config.toml
n_layer = 16
d_model = 320
n_head = 5
n_kv_head = 1
head_dim = 64
d_mlp = 640
vocab_size = 32000
activation = "swiglu"
norm = "rmsnorm"
norm_place = "pre"
norm_eps = 1e-05
positions = "rope"
rope_base = 20300.0
rope_fraction = 1.0
qk_norm = false
attn_scale = 0.125
bias = "none"
tie_embeddings = false
parallel_block = false
extras = ["capped logits"]
init = "orth"
init_std_qkv = 0.0355
init_std_o = 0.0355
init_std_up = 0.0355
init_std_down = 0.0251
optimizer = "muon_variant"
lr = 0.00705
lr_mult_down = 2.0
beta1 = 0.95
lr_head = 0.0148
grad_clip = 1.0
warmup_steps = 200
schedule = "wsd"
decay_fraction = 0.773
decay_shape = "cos"
final_lr_fraction = 0.0
batch_tokens = [32768, 65536, 131072]
seq_len = 512
doc_mask = true
train_tokens = 359000000
steps = 5298
dataset = "wikipedia_en"
MLP neurons of a small language model. Each row is named by its layer, matrix (gate and up: input weights) and neuron, and shows model dimensions 112-207. Each number is 50 + 15 x the weight over its row's rms, rounded and kept within 0 to 99. A neuron's up and down rows have the sign that makes its largest values positive.
After each neuron's rows, "fires after" lists the tokens most often just before its 100 highest values on Wikipedia text that the model never trained on; "fires on" lists the tokens most often at its 100 highest values on Wikipedia text that the model never trained on.

L6.gate637:72 44 52 89 63 66 35 56 60 30 56 73 46 38 38 61 54 44 68 41 63 59 31 37 41 51 30 42 55 59 49 54 49 11 29 47 35 36 56 55 35 24 36 52 44 57 60 19 70 50 54 47 20 21 62 56 56 60 31 62 38 90 72 50 37 62 71 36 63 42 53 52 42 65 53 51 73 70 46 20 33 44 24 44 46 34 62 38 57 47 57 07 49 26 58 68
L6.up637:58 75 38 62 53 59 71 69 63 45 53 49 72 40 70 29 48 38 40 49 18 47 48 23 62 65 50 66 51 32 73 34 64 51 30 65 42 44 76 50 28 41 51 78 42 60 43 44 68 87 59 54 20 51 64 49 72 54 65 67 52 54 35 50 56 57 64 32 60 11 32 57 67 60 70 52 29 53 41 12 58 67 10 54 44 16 74 51 73 52 46 37 55 67 75 46
fires after: "|---|", "|", "|---|---|---|", "|---|---|", "---|---|---|---|", "Reception"
fires on: "---|---|---|---|", "==", "==="

L6.gate7:51 29 75 50 52 75 33 35 22 47 76 44 23 44 30 49 73 72 25 65 25 52 37 41 37 60 62 19 40 45 70 37 30 37 57 42 18 47 45 33 67 86 42 50 52 41 64 44 58 40 65 44 67 54 34 75 74 73 26 69 30 19 51 70 90 30 46 74 35 41 48 70 53 57 47 46 35 39 61 46 35 33 45 46 61 45 36 69 59 36 36 66 59 57 59 39
L6.up7:54 70 62 40 57 71 48 53 44 06 66 34 41 21 30 29 72 39 45 20 64 49 47 65 57 60 29 44 35 35 66 27 39 51 71 39 53 43 30 56 50 39 38 47 52 75 76 39 67 55 54 42 52 55 69 10 45 65 34 49 20 16 63 67 46 47 64 72 54 53 77 75 34 77 15 53 81 24 52 66 50 48 33 67 59 46 33 67 47 54 35 58 58 31 78 71
fires after: ".", ",", " was", " is", "\n", " ("
fires on: " based", " born", " Due", " (", " According", " However"

L10.gate635:17 40 53 39 39 28 24 52 60 53 49 55 44 63 29 67 62 65 28 42 54 45 40 60 37 65 46 71 45 32 50 50 32 80 46 81 39 67 44 67 54 37 59 45 15 40 64 59 33 37 54 29 57 42 74 54 50 49 31 26 56 56 34 86 53 55 44 37 46 17 68 52 46 32 07 43 58 37 65 47 37 53 73 42 48 20 59 49 46 35 29 77 49 55 64 20
L10.up635:71 39 58 26 89 75 43 49 56 64 43 59 23 67 33 52 33 56 53 59 33 52 47 54 56 60 55 21 56 26 61 45 57 70 59 60 55 50 75 50 38 47 65 59 72 57 61 44 32 61 50 42 50 30 31 35 19 38 61 61 43 43 39 49 40 24 49 44 34 42 33 52 49 49 49 59 32 55 44 15 44 50 59 92 39 43 61 52 57 51 33 53 74 29 64 43
fires after: " |", " ", ";"
fires on: "\n", " |", " 0"

L5.gate519:35 26 13 70 65 56 35 38 45 53 45 72 61 28 58 53 49 78 57 65 48 32 57 73 75 42 63 48 64 66 61 48 51 57 35 37 56 39 56 45 46 64 43 30 62 37 52 26 57 56 67 25 73 58 45 56 68 81 41 36 45 32 67 29 43 70 26 55 70 44 57 70 66 60 73 60 60 56 27 37 54 57 59 42 59 46 70 18 47 46 77 66 62 51 57 38
L5.up519:87 60 38 95 64 71 59 32 58 61 60 51 40 39 54 50 49 68 60 81 49 44 63 38 52 47 59 61 35 59 75 62 64 78 28 29 56 56 34 32 42 70 47 43 46 79 31 37 57 47 63 61 53 63 26 55 53 48 34 38 29 56 51 72 39 75 36 45 48 42 72 33 65 37 52 40 22 19 59 51 54 30 63 61 45 30 46 40 17 44 58 45 63 57 59 41
fires after: "\n", "\"", ")"
fires on: "-", ":", " –"

L4.gate550:63 46 43 60 52 45 49 34 39 57 95 34 53 25 08 39 66 26 65 68 70 34 39 37 55 56 53 65 56 80 71 39 46 79 25 48 59 43 32 79 38 36 44 27 55 68 52 52 56 63 57 48 61 60 61 45 22 00 55 38 39 27 50 44 40 62 29 62 34 56 64 26 47 44 45 51 62 51 34 51 37 26 60 43 39 27 61 58 33 42 37 43 73 41 78 49
L4.up550:59 67 62 58 41 34 41 67 13 59 47 34 70 37 47 76 59 58 61 59 46 64 46 39 54 54 70 56 55 59 43 68 92 43 54 64 69 38 68 63 47 40 51 61 36 58 67 51 50 00 67 50 59 81 39 60 43 49 16 90 48 28 76 40 49 51 50 54 39 55 72 50 49 57 58 63 42 68 56 43 76 51 36 41 53 13 50 62 56 62 30 45 48 71 37 59
fires after: "\n"
fires on: "-", "1."

L13.gate183:41 31 70 64 15 46 46 74 75 36 56 79 61 50 30 53 57 22 56 50 56 38 39 47 58 57 36 57 56 68 55 57 67 78 38 44 74 55 47 39 33 49 68 62 56 49 69 43 57 48 35 46 48 34 58 66 39 31 42 35 43 60 67 66 48 52 50 54 42 22 29 68 45 72 44 65 57 39 61 35 56 55 36 52 41 53 66 50 55 59 66 34 52 43 41 69
L13.up183:37 48 68 66 35 54 50 55 61 28 67 71 46 73 44 74 61 40 84 56 67 42 27 49 39 73 49 76 76 63 63 59 49 49 58 26 70 47 35 16 87 50 82 49 41 48 59 33 41 65 62 58 67 27 63 67 73 32 52 40 61 62 62 41 61 59 72 36 43 42 62 54 53 63 59 68 64 57 60 34 49 61 16 54 50 51 51 18 44 57 55 48 37 51 40 67
fires after: "|", " =", "|---|", "|---|---|", "|---|---|---|"
fires on: "---|---|---|---|", "\n", " ="

L11.gate385:81 63 54 41 32 24 36 32 63 46 35 32 59 77 67 41 28 43 30 46 56 34 39 28 39 52 76 70 17 43 30 65 74 65 53 70 46 29 50 44 49 44 59 44 43 35 48 57 04 44 44 68 27 56 56 49 39 50 53 58 39 65 43 37 45 58 43 54 55 35 53 61 51 56 43 40 52 34 36 49 29 62 64 69 55 54 42 42 34 59 39 85 64 49 57 32
L11.up385:56 53 38 45 46 62 69 48 61 33 61 28 23 56 47 55 60 48 62 53 56 77 44 36 40 61 44 52 43 62 12 11 46 22 49 28 50 34 79 68 59 66 39 51 86 61 74 32 28 47 60 46 48 61 70 44 26 66 34 39 28 39 62 62 75 60 53 47 61 59 62 39 71 49 36 52 59 49 37 60 59 43 29 68 52 38 52 40 65 52 30 64 59 57 47 57
fires after: " |", " and"
fires on: " "

L8.gate59:59 43 35 73 31 56 51 72 62 54 35 65 54 39 48 38 28 46 50 43 47 49 23 26 79 31 29 57 50 69 48 65 36 40 50 63 51 58 39 40 49 33 68 37 78 46 41 26 19 60 44 47 32 44 64 52 47 38 65 91 33 50 52 54 23 22 42 61 56 57 28 61 35 79 45 41 28 50 80 22 48 43 35 42 40 22 44 73 56 39 59 46 33 46 52 65
L8.up59:58 47 30 64 38 45 56 53 27 53 35 64 37 72 43 26 11 55 56 54 58 76 40 44 41 33 71 29 43 26 73 30 56 57 21 38 45 38 31 69 30 58 46 71 38 52 59 26 35 65 43 60 36 48 71 63 59 40 29 48 70 52 82 81 26 40 33 71 52 45 53 58 72 61 36 73 47 59 15 42 43 41 60 61 46 32 70 59 35 53 41 15 29 36 51 61
fires after: " =", "\n", "|", "|---|---|", "|---|", "|---|---|---|"
fires on: "\n", "---|---|---|---|", " ", "=", "|---|---|"

L7.gate232:43 67 27 61 63 58 80 56 77 44 28 76 39 60 40 36 52 20 49 18 27 54 49 40 40 82 56 49 38 86 41 34 60 70 51 26 35 31 52 62 31 46 55 52 68 46 57 71 58 32 56 33 58 53 28 69 63 37 61 45 70 26 56 19 45 75 38 54 30 53 76 82 61 44 36 44 56 47 11 39 44 62 43 46 75 74 18 51 60 75 63 60 39 24 47 43
L7.up232:68 55 75 50 43 59 49 51 85 94 55 59 49 74 54 72 41 54 65 44 64 44 47 30 39 57 56 31 62 49 48 26 50 63 89 36 57 45 53 41 74 55 61 56 84 65 34 75 51 57 69 60 73 64 55 68 48 35 55 45 58 49 57 28 83 54 28 60 37 24 33 33 45 29 45 72 31 37 68 44 42 33 58 19 59 32 46 41 36 86 30 48 41 59 46 46
fires after: "\n", " ", " Candidate", " Al", "s", " al"
fires on: " |", "|", "-", "y", "ham", "hy"

L5.gate47:44 61 39 76 42 72 24 64 62 41 55 67 47 21 34 62 40 23 64 69 40 25 69 40 63 72 60 49 44 40 33 40 52 23 96 28 49 52 75 84 49 26 28 87 52 76 42 66 60 27 44 56 41 55 57 28 41 40 62 40 47 48 79 63 63 62 57 75 37 35 42 34 75 49 41 52 30 55 65 43 42 34 59 55 56 62 40 30 45 66 78 29 66 34 26 27
L5.up47:48 58 37 55 41 41 44 52 18 36 73 69 31 38 62 52 54 55 50 66 33 64 34 49 51 61 40 62 64 52 43 68 54 52 66 68 62 46 37 38 37 36 42 60 52 71 56 26 42 77 36 37 59 51 37 67 61 39 87 38 54 37 55 55 58 41 45 51 58 69 60 32 63 66 34 55 44 56 60 48 58 48 19 49 45 71 63 35 47 53 40 64 63 00 53 10
fires after: "\n", " Episode", " (", " You", "s", " \""
fires on: "|", "s", ":"

L5.gate503:71 62 62 57 57 32 42 31 24 42 41 81 46 55 44 56 37 51 50 49 44 47 51 63 33 50 54 51 53 37 69 35 38 44 44 51 57 46 62 61 53 32 40 34 40 39 57 77 27 66 34 48 33 42 05 47 34 49 70 80 71 60 38 71 65 31 31 52 37 59 80 64 35 09 54 52 50 24 61 63 87 46 49 47 50 89 29 42 45 85 53 66 51 54 49 69
L5.up503:49 45 66 41 31 74 56 42 59 76 10 66 42 85 47 52 43 57 50 50 35 68 22 73 11 71 61 66 45 71 77 49 45 37 61 52 52 57 51 49 70 43 67 51 55 39 70 42 64 51 71 41 59 43 75 39 62 54 42 30 63 48 37 42 65 31 32 41 41 16 68 71 48 33 71 55 66 55 55 69 47 62 29 62 45 49 77 45 59 47 74 62 37 52 00 64
fires after: "==", " =="
fires on: "\n", "ly", ":"

L5.gate613:61 52 82 59 52 55 26 70 16 22 65 42 27 67 57 62 45 52 57 31 56 26 55 58 36 44 44 53 51 80 60 24 46 78 55 57 45 66 33 60 63 62 65 45 53 49 51 55 54 48 62 52 62 61 34 46 51 60 56 55 45 51 51 37 42 69 31 37 37 51 62 34 22 45 48 42 57 48 44 48 46 80 64 23 64 37 64 31 77 53 40 41 58 50 62 53
L5.up613:61 63 42 54 69 24 43 64 42 36 31 59 47 37 44 41 75 17 37 29 41 51 36 16 45 19 74 41 62 49 70 46 46 63 55 82 38 80 37 46 48 39 60 58 60 81 42 66 54 54 41 47 45 20 74 55 53 42 56 58 61 45 58 41 38 46 52 64 74 28 41 47 53 85 84 39 61 41 71 41 67 48 64 33 69 59 32 55 54 44 38 57 38 57 64 44
fires after: " (", " \"", ",", " ", " result"
fires on: "a", "ing", " and", "s", "e"

L10.gate134:74 41 48 61 67 50 33 43 45 54 70 77 68 34 45 49 42 47 52 50 40 26 63 45 46 55 42 69 31 40 38 71 54 35 43 39 50 63 68 62 46 53 67 72 40 61 92 37 68 34 41 63 87 13 67 54 54 60 26 60 62 26 61 59 47 55 55 60 35 66 51 65 47 46 42 45 50 45 28 56 52 90 41 59 49 68 59 43 70 74 33 41 54 45 77 32
L10.up134:46 64 69 87 63 70 41 59 75 50 38 64 46 75 31 41 57 23 59 68 29 24 69 34 55 50 28 34 30 37 48 39 72 54 72 42 63 52 32 26 70 48 47 83 65 60 47 49 41 52 49 18 48 40 52 61 56 33 47 28 35 70 47 55 44 57 63 53 34 63 45 49 65 48 44 51 44 40 40 58 44 46 35 62 70 70 36 50 31 70 72 28 45 54 69 50
fires after: "|---|", "|", "\n", "|---|---|", "|---|---|---|", "---|---|---|---|"
fires on: "---|---|---|---|", " in", "|---|---|---|", "|---|---|", " the"

L11.gate167:53 62 15 62 65 55 46 65 42 59 51 50 51 67 84 48 56 19 43 66 54 57 44 29 33 61 54 53 50 34 84 60 54 51 28 48 73 64 46 44 48 52 49 28 56 32 57 12 49 27 40 34 54 74 49 47 41 48 57 57 47 41 24 41 64 64 58 62 36 45 47 72 48 59 38 48 83 59 68 49 63 76 32 52 71 41 71 71 52 50 51 46 54 39 39 49
L11.up167:51 44 55 55 39 52 56 67 47 29 68 41 67 40 40 38 44 46 54 66 52 53 37 53 76 47 32 52 39 58 28 50 39 55 51 43 85 33 44 54 24 56 28 65 45 52 18 66 49 59 44 44 25 48 72 71 42 85 60 27 45 33 54 50 31 59 48 45 21 36 44 54 78 62 65 30 47 42 58 57 37 55 59 39 20 73 47 54 35 71 64 81 42 52 47 50
fires after: "\n", " |", ":", " as"
fires on: "\n", "===", " \""

L5.gate374:75 58 54 49 49 67 37 43 32 52 42 43 62 59 63 21 54 50 50 68 31 65 81 62 60 43 57 54 79 51 41 53 78 60 36 31 44 58 35 46 50 53 34 67 58 51 57 48 49 49 72 50 46 75 32 46 78 42 68 62 75 51 23 14 75 54 35 57 40 29 44 53 69 41 36 46 46 54 52 20 36 34 27 45 62 42 38 23 62 52 48 48 39 57 43 32
L5.up374:33 35 86 17 67 37 37 58 41 50 58 36 24 63 60 70 33 28 55 41 36 62 70 57 53 45 26 59 53 24 52 58 65 38 58 56 23 61 54 75 70 30 31 55 50 59 40 66 48 75 47 67 67 66 34 39 36 60 76 57 76 45 45 51 68 29 38 89 74 42 61 42 58 64 34 47 36 48 71 72 56 48 52 61 30 37 64 33 51 53 62 38 55 60 48 58
fires after: "\n", " \"", " ("
fires on: "A", "a", " an", "an", "=="

L8.gate213:84 26 52 72 65 54 42 75 62 38 65 39 44 74 45 44 50 31 67 59 35 44 75 56 51 52 43 48 43 72 33 58 63 63 61 58 57 64 47 48 53 63 64 39 65 51 60 59 58 68 41 47 21 38 53 67 61 55 47 46 57 46 50 30 28 46 47 44 26 61 29 46 50 41 54 37 66 58 54 35 45 75 27 54 59 38 30 63 31 44 50 36 66 51 61 61
L8.up213:52 42 51 26 47 41 51 51 51 53 30 36 42 56 61 43 45 66 45 68 62 34 73 55 50 33 46 57 31 38 69 59 45 32 62 40 55 49 20 27 68 73 31 47 44 44 49 61 41 58 41 64 71 49 71 50 23 43 20 15 18 30 52 66 58 40 36 74 45 44 60 60 48 56 37 31 48 41 44 71 54 40 39 79 57 47 55 48 43 56 40 70 67 53 79 75
fires after: "\n", "-", "|---|"
fires on: "|---|---|---|", "|---|", "-", "|---|---|", "---|---|---|---|"

L4.gate290:30 60 79 31 11 52 46 34 58 49 49 63 41 31 55 70 49 25 29 36 62 52 35 40 37 53 36 42 37 27 41 48 54 42 76 70 28 56 43 65 70 77 50 19 51 57 46 53 40 68 72 44 20 85 25 22 31 52 54 47 46 01 48 58 38 56 65 56 48 57 33 56 65 48 52 62 56 84 49 31 48 71 56 80 52 31 49 45 48 66 61 67 49 69 53 66
L4.up290:21 50 47 60 38 58 51 26 44 55 75 58 59 68 51 66 37 56 32 50 56 49 35 44 33 44 36 27 44 59 54 50 55 47 44 50 39 53 37 27 36 64 26 47 59 54 58 36 41 56 37 48 42 59 29 62 52 63 81 52 50 41 56 33 52 60 53 30 53 55 48 27 39 39 53 57 35 92 37 22 48 68 24 69 58 46 20 51 35 57 74 61 67 41 53 43
fires after: " |", " \"", ",", " (", "\n"
fires on: "\n", "the", " was", ":", " is"

L13.gate504:15 45 71 63 37 45 44 31 71 72 70 78 63 49 68 37 55 40 62 34 19 59 53 57 89 43 45 62 67 40 56 46 50 23 44 39 47 71 53 31 63 54 33 32 63 66 58 59 68 32 48 58 44 35 33 26 41 45 50 56 48 37 21 60 47 27 60 42 56 44 37 64 39 41 42 35 44 68 54 29 68 62 51 52 43 62 73 57 58 54 61 30 37 60 42 33
L13.up504:32 33 37 47 48 68 80 41 65 68 64 47 48 48 59 45 75 50 43 62 81 46 85 38 41 60 70 51 53 42 47 40 20 65 64 32 38 39 47 71 57 40 61 50 24 63 46 61 45 54 76 36 40 65 40 47 56 38 76 30 90 50 44 63 47 21 62 41 76 59 72 76 44 33 25 53 76 58 51 40 83 45 35 33 55 45 44 59 36 37 51 69 52 36 57 51
fires after: " |", "\n", " —"
fires on: "\n", "|", " |", " 3"

L4.gate6:55 52 67 49 52 59 56 52 64 70 51 55 40 53 59 53 25 36 57 46 30 51 33 30 61 35 62 51 26 75 86 69 33 18 51 54 63 41 48 69 52 45 63 19 59 67 24 33 42 36 40 60 22 43 56 47 44 47 40 36 82 58 53 32 52 59 48 62 70 85 61 56 79 39 40 49 47 34 12 48 68 73 43 37 55 54 55 48 37 40 57 46 45 49 46 51
L4.up6:26 49 67 47 75 49 65 66 70 52 30 37 49 54 57 65 31 65 50 72 65 49 41 52 55 29 66 22 63 83 32 69 60 62 60 33 43 15 87 54 19 54 30 44 49 75 36 53 32 17 43 55 33 30 63 54 26 17 54 50 26 51 39 71 61 45 64 58 43 51 36 63 49 53 51 86 54 47 40 49 47 60 52 53 53 35 51 21 55 38 29 48 36 64 39 58
fires after: " |", ";"
fires on: " 0"

L10.gate628:60 64 70 60 37 41 41 48 39 68 41 61 35 46 20 52 46 26 69 37 33 70 77 37 37 50 39 58 38 57 51 71 68 72 32 28 39 32 59 42 38 35 30 41 74 49 70 48 59 47 35 48 47 34 61 52 74 27 69 62 66 38 49 64 41 59 72 55 53 25 57 52 39 34 24 50 83 45 34 56 64 59 49 46 66 16 35 29 32 50 46 45 48 33 46 43
L10.up628:66 61 44 36 43 60 26 64 50 57 75 48 29 41 68 57 45 44 56 52 65 44 89 43 36 34 59 47 30 61 59 55 36 81 44 41 54 59 67 46 70 46 53 36 41 39 69 37 23 39 60 58 57 33 43 46 30 68 58 47 63 72 26 52 38 59 14 55 33 74 58 59 65 58 39 66 40 50 48 73 59 50 30 50 38 47 34 49 46 48 27 57 63 52 42 53
fires after: "\n", "|", "|---|", "|---|---|", "|---|---|---|", "---|---|---|---|"
fires on: "---|---|---|---|", "|---|---|", "|---|---|---|", "|---|"

L5.gate199:71 59 31 51 47 44 45 25 42 56 28 37 74 41 48 41 38 58 50 51 53 55 60 32 53 30 51 45 57 39 42 56 56 79 49 35 49 40 59 50 79 64 47 16 50 78 59 52 46 50 24 55 48 58 39 46 39 64 47 40 39 61 80 45 39 16 39 46 49 50 32 56 25 61 67 37 40 67 50 58 31 78 63 47 60 31 23 47 53 53 60 62 59 41 83 34
L5.up199:45 50 44 75 65 47 54 67 53 57 45 49 51 51 51 67 56 25 70 29 72 62 33 56 47 63 19 60 34 63 61 55 36 44 58 45 54 48 43 57 32 54 39 36 56 46 56 12 56 47 57 49 42 54 54 60 68 67 47 81 97 63 58 58 52 26 23 70 68 72 74 56 46 70 27 14 41 66 53 49 53 51 75 66 47 53 39 38 49 63 36 45 60 37 69 65
fires after: ",", ";", " and"
fires on: " and", " while", " not"

L4.gate38:52 73 52 47 71 62 57 51 54 41 65 70 44 42 61 32 71 83 46 48 46 29 15 45 36 51 68 66 38 24 83 28 64 41 59 71 48 51 66 54 32 66 54 45 23 39 61 28 61 58 58 56 38 55 26 35 32 61 50 60 39 24 47 45 55 72 55 63 53 84 54 23 37 43 50 65 30 31 57 34 42 47 58 74 60 45 51 62 63 63 71 34 62 58 55 42
L4.up38:61 79 47 39 38 68 47 31 39 51 50 73 52 35 67 69 37 81 54 56 57 33 52 43 47 70 57 73 38 31 70 31 58 45 37 80 61 48 57 48 45 38 56 32 47 52 41 22 68 49 50 47 40 32 41 62 70 52 21 71 23 33 49 56 46 48 41 26 41 69 55 45 21 64 56 69 66 64 47 43 34 61 43 41 45 41 44 66 43 45 36 66 46 54 48 39
fires after: "\n", " (", " was"
fires on: "-", "born", " born", " died", " married", "1."

L13.gate457:42 61 68 58 48 45 53 31 40 47 57 36 59 64 49 55 57 44 57 51 51 70 44 54 52 25 54 41 50 72 31 71 59 61 56 42 72 38 31 55 55 34 64 41 84 65 96 38 49 43 77 43 57 38 51 11 06 42 59 57 73 41 36 40 59 39 35 54 55 78 24 68 36 72 43 53 56 53 51 61 42 48 64 24 68 68 54 50 65 58 41 61 33 76 78 46
L13.up457:45 51 62 57 50 50 50 54 63 42 56 42 52 62 76 41 54 62 58 36 57 49 59 48 53 25 62 61 64 51 65 37 35 61 67 53 65 56 43 48 67 46 51 75 28 47 57 51 69 52 51 48 36 29 35 39 33 44 42 45 65 71 35 53 67 62 43 26 77 57 34 36 20 67 54 57 77 64 56 49 36 60 51 32 81 61 36 55 49 64 42 35 48 43 71 47
fires after: "'", " —", " Ajax", "vert", "en"
fires on: "\n", " |", " 4"

L4.gate616:62 67 43 36 53 57 65 65 48 38 60 63 34 29 53 67 64 35 56 29 44 42 42 33 35 87 40 32 52 56 73 39 38 25 49 65 34 51 47 80 56 61 54 70 52 67 39 49 55 36 28 50 30 53 38 58 43 56 71 32 50 43 43 61 49 55 47 38 35 56 66 49 31 31 33 57 45 10 37 34 45 47 43 74 32 60 39 61 22 27 58 47 49 49 48 68
L4.up616:62 55 46 42 20 45 46 49 49 31 48 64 29 42 63 84 47 59 56 43 61 35 43 26 34 76 48 75 21 47 41 83 65 45 43 70 65 39 42 26 41 37 60 65 32 57 62 38 61 39 40 69 49 45 49 62 37 55 56 58 33 45 62 46 33 54 41 29 62 80 59 46 46 63 57 37 61 44 38 57 28 61 75 68 53 47 58 39 58 45 44 47 42 64 70 70
fires after: " (", "-", " was", " |", ";", " "
fires on: "born", " Hu", " born", " Du", "na"

L6.gate245:35 46 27 73 54 63 72 27 60 48 53 66 77 43 64 40 56 53 78 72 52 43 65 50 37 44 61 27 58 62 67 37 45 36 42 52 41 33 59 23 62 83 70 49 29 52 40 25 57 68 61 32 50 40 63 48 42 44 37 33 53 42 63 11 91 75 52 62 35 48 64 51 69 47 55 44 60 63 62 47 56 66 66 57 50 44 60 40 41 68 34 49 70 51 34 37
L6.up245:74 40 44 55 51 51 61 64 51 58 70 30 68 54 52 71 62 62 57 51 61 48 43 25 56 29 40 57 25 51 32 58 61 93 64 62 44 22 43 72 50 63 55 81 34 59 52 48 43 61 45 61 67 70 57 52 32 45 27 08 47 54 43 52 84 59 51 70 40 46 26 47 72 40 33 42 46 71 49 47 40 54 39 43 50 44 78 64 37 58 53 57 65 56 46 71
fires after: "\n"
fires on: "-", "\n", " |", ":", "|"

L5.gate188:74 37 49 32 33 43 65 72 43 54 50 29 38 30 31 53 38 56 60 68 36 65 64 63 64 61 60 49 41 74 75 18 26 31 51 04 38 66 69 54 51 45 47 55 39 32 37 45 28 66 32 56 32 42 51 53 56 72 84 58 40 32 33 75 64 42 51 55 30 73 43 55 33 43 43 52 87 33 53 39 70 60 45 37 26 86 59 55 36 48 51 26 46 49 59 38
L5.up188:53 66 79 27 24 39 70 36 53 48 35 32 34 61 65 68 32 39 65 71 18 54 61 46 45 69 57 53 76 51 41 63 60 64 25 57 32 43 67 43 36 37 21 50 34 45 73 49 49 47 63 61 42 48 62 65 58 37 51 39 70 43 41 59 57 37 58 38 52 56 55 61 43 53 49 45 48 45 47 66 26 40 54 53 15 63 62 63 49 34 38 21 56 55 59 48
fires after: "==", "History", " life", " ==", " ===", "==="
fires on: "\n", "==", " =="

L4.gate408:44 28 45 96 48 48 53 49 49 75 57 45 62 41 52 75 41 26 83 39 40 77 44 40 58 30 59 35 31 59 52 60 41 34 57 64 73 50 61 50 51 49 50 51 65 54 67 73 39 59 30 44 75 63 34 66 60 63 45 56 31 71 59 62 48 42 42 40 38 30 50 46 43 62 24 44 73 18 80 58 49 55 76 50 18 66 51 32 59 64 39 41 48 68 41 37
L4.up408:57 13 72 80 65 37 30 55 61 48 63 35 28 45 45 59 11 55 41 53 65 71 64 48 41 46 51 47 59 35 53 86 56 44 23 46 39 46 48 57 21 37 51 45 46 56 49 74 47 36 48 87 65 43 41 63 54 49 20 45 27 64 54 43 65 48 55 54 77 48 58 42 44 49 29 53 35 30 57 63 34 50 75 52 34 63 42 84 56 64 14 34 54 48 52 22
fires after: "==", ".", " ==", " "
fires on: "\n", " St", "thi"

L7.gate90:62 53 67 48 14 45 23 29 31 34 55 41 31 39 18 39 46 14 49 41 48 45 63 60 80 69 48 50 58 71 45 27 39 63 54 23 36 66 39 58 56 30 65 66 33 38 80 25 46 70 52 46 41 62 56 42 57 69 29 49 38 29 48 23 62 82 57 46 68 48 38 70 32 54 51 32 41 77 44 26 54 71 40 38 63 41 39 50 49 23 43 53 57 36 39 57
L7.up90:39 36 84 75 44 55 63 44 15 68 20 62 65 55 31 51 44 59 52 42 58 71 43 45 33 36 53 83 50 45 02 47 41 54 72 43 84 37 53 63 41 52 44 87 26 56 41 50 72 52 67 85 62 76 63 42 61 58 51 36 53 35 72 54 72 46 55 55 31 45 38 57 60 47 42 57 40 54 53 55 66 11 37 39 73 51 47 46 56 48 44 45 52 78 40 65
fires after: ":", ",", ".", "\n", " that", " as"
fires on: " \"", " “", "\n"

L4.gate112:23 19 58 50 25 46 18 60 47 50 53 43 62 56 53 16 63 24 60 28 41 51 89 59 70 50 63 79 65 47 60 27 96 76 83 32 74 37 46 47 43 33 45 68 61 52 44 59 34 68 61 35 49 26 32 21 68 60 33 68 62 46 42 46 55 54 71 56 61 41 79 51 66 62 30 52 50 38 44 90 46 63 53 33 68 70 64 32 26 24 63 35 63 39 56 28
L4.up112:51 28 46 65 50 54 40 48 37 62 47 56 72 49 37 32 35 48 99 25 63 73 64 65 52 54 65 53 82 35 71 59 57 31 51 38 55 67 64 44 46 32 45 62 51 60 52 09 12 57 76 66 67 46 59 52 44 58 47 61 49 38 29 52 52 43 29 43 54 49 44 68 53 44 58 59 46 53 62 68 83 60 61 33 30 48 68 29 45 48 26 38 52 48 64 51
fires after: "\n", "|", "|---|---|", "|---|", " ("
fires on: "---|---|---|---|", "|---|---|", "==", "-", "|", " ("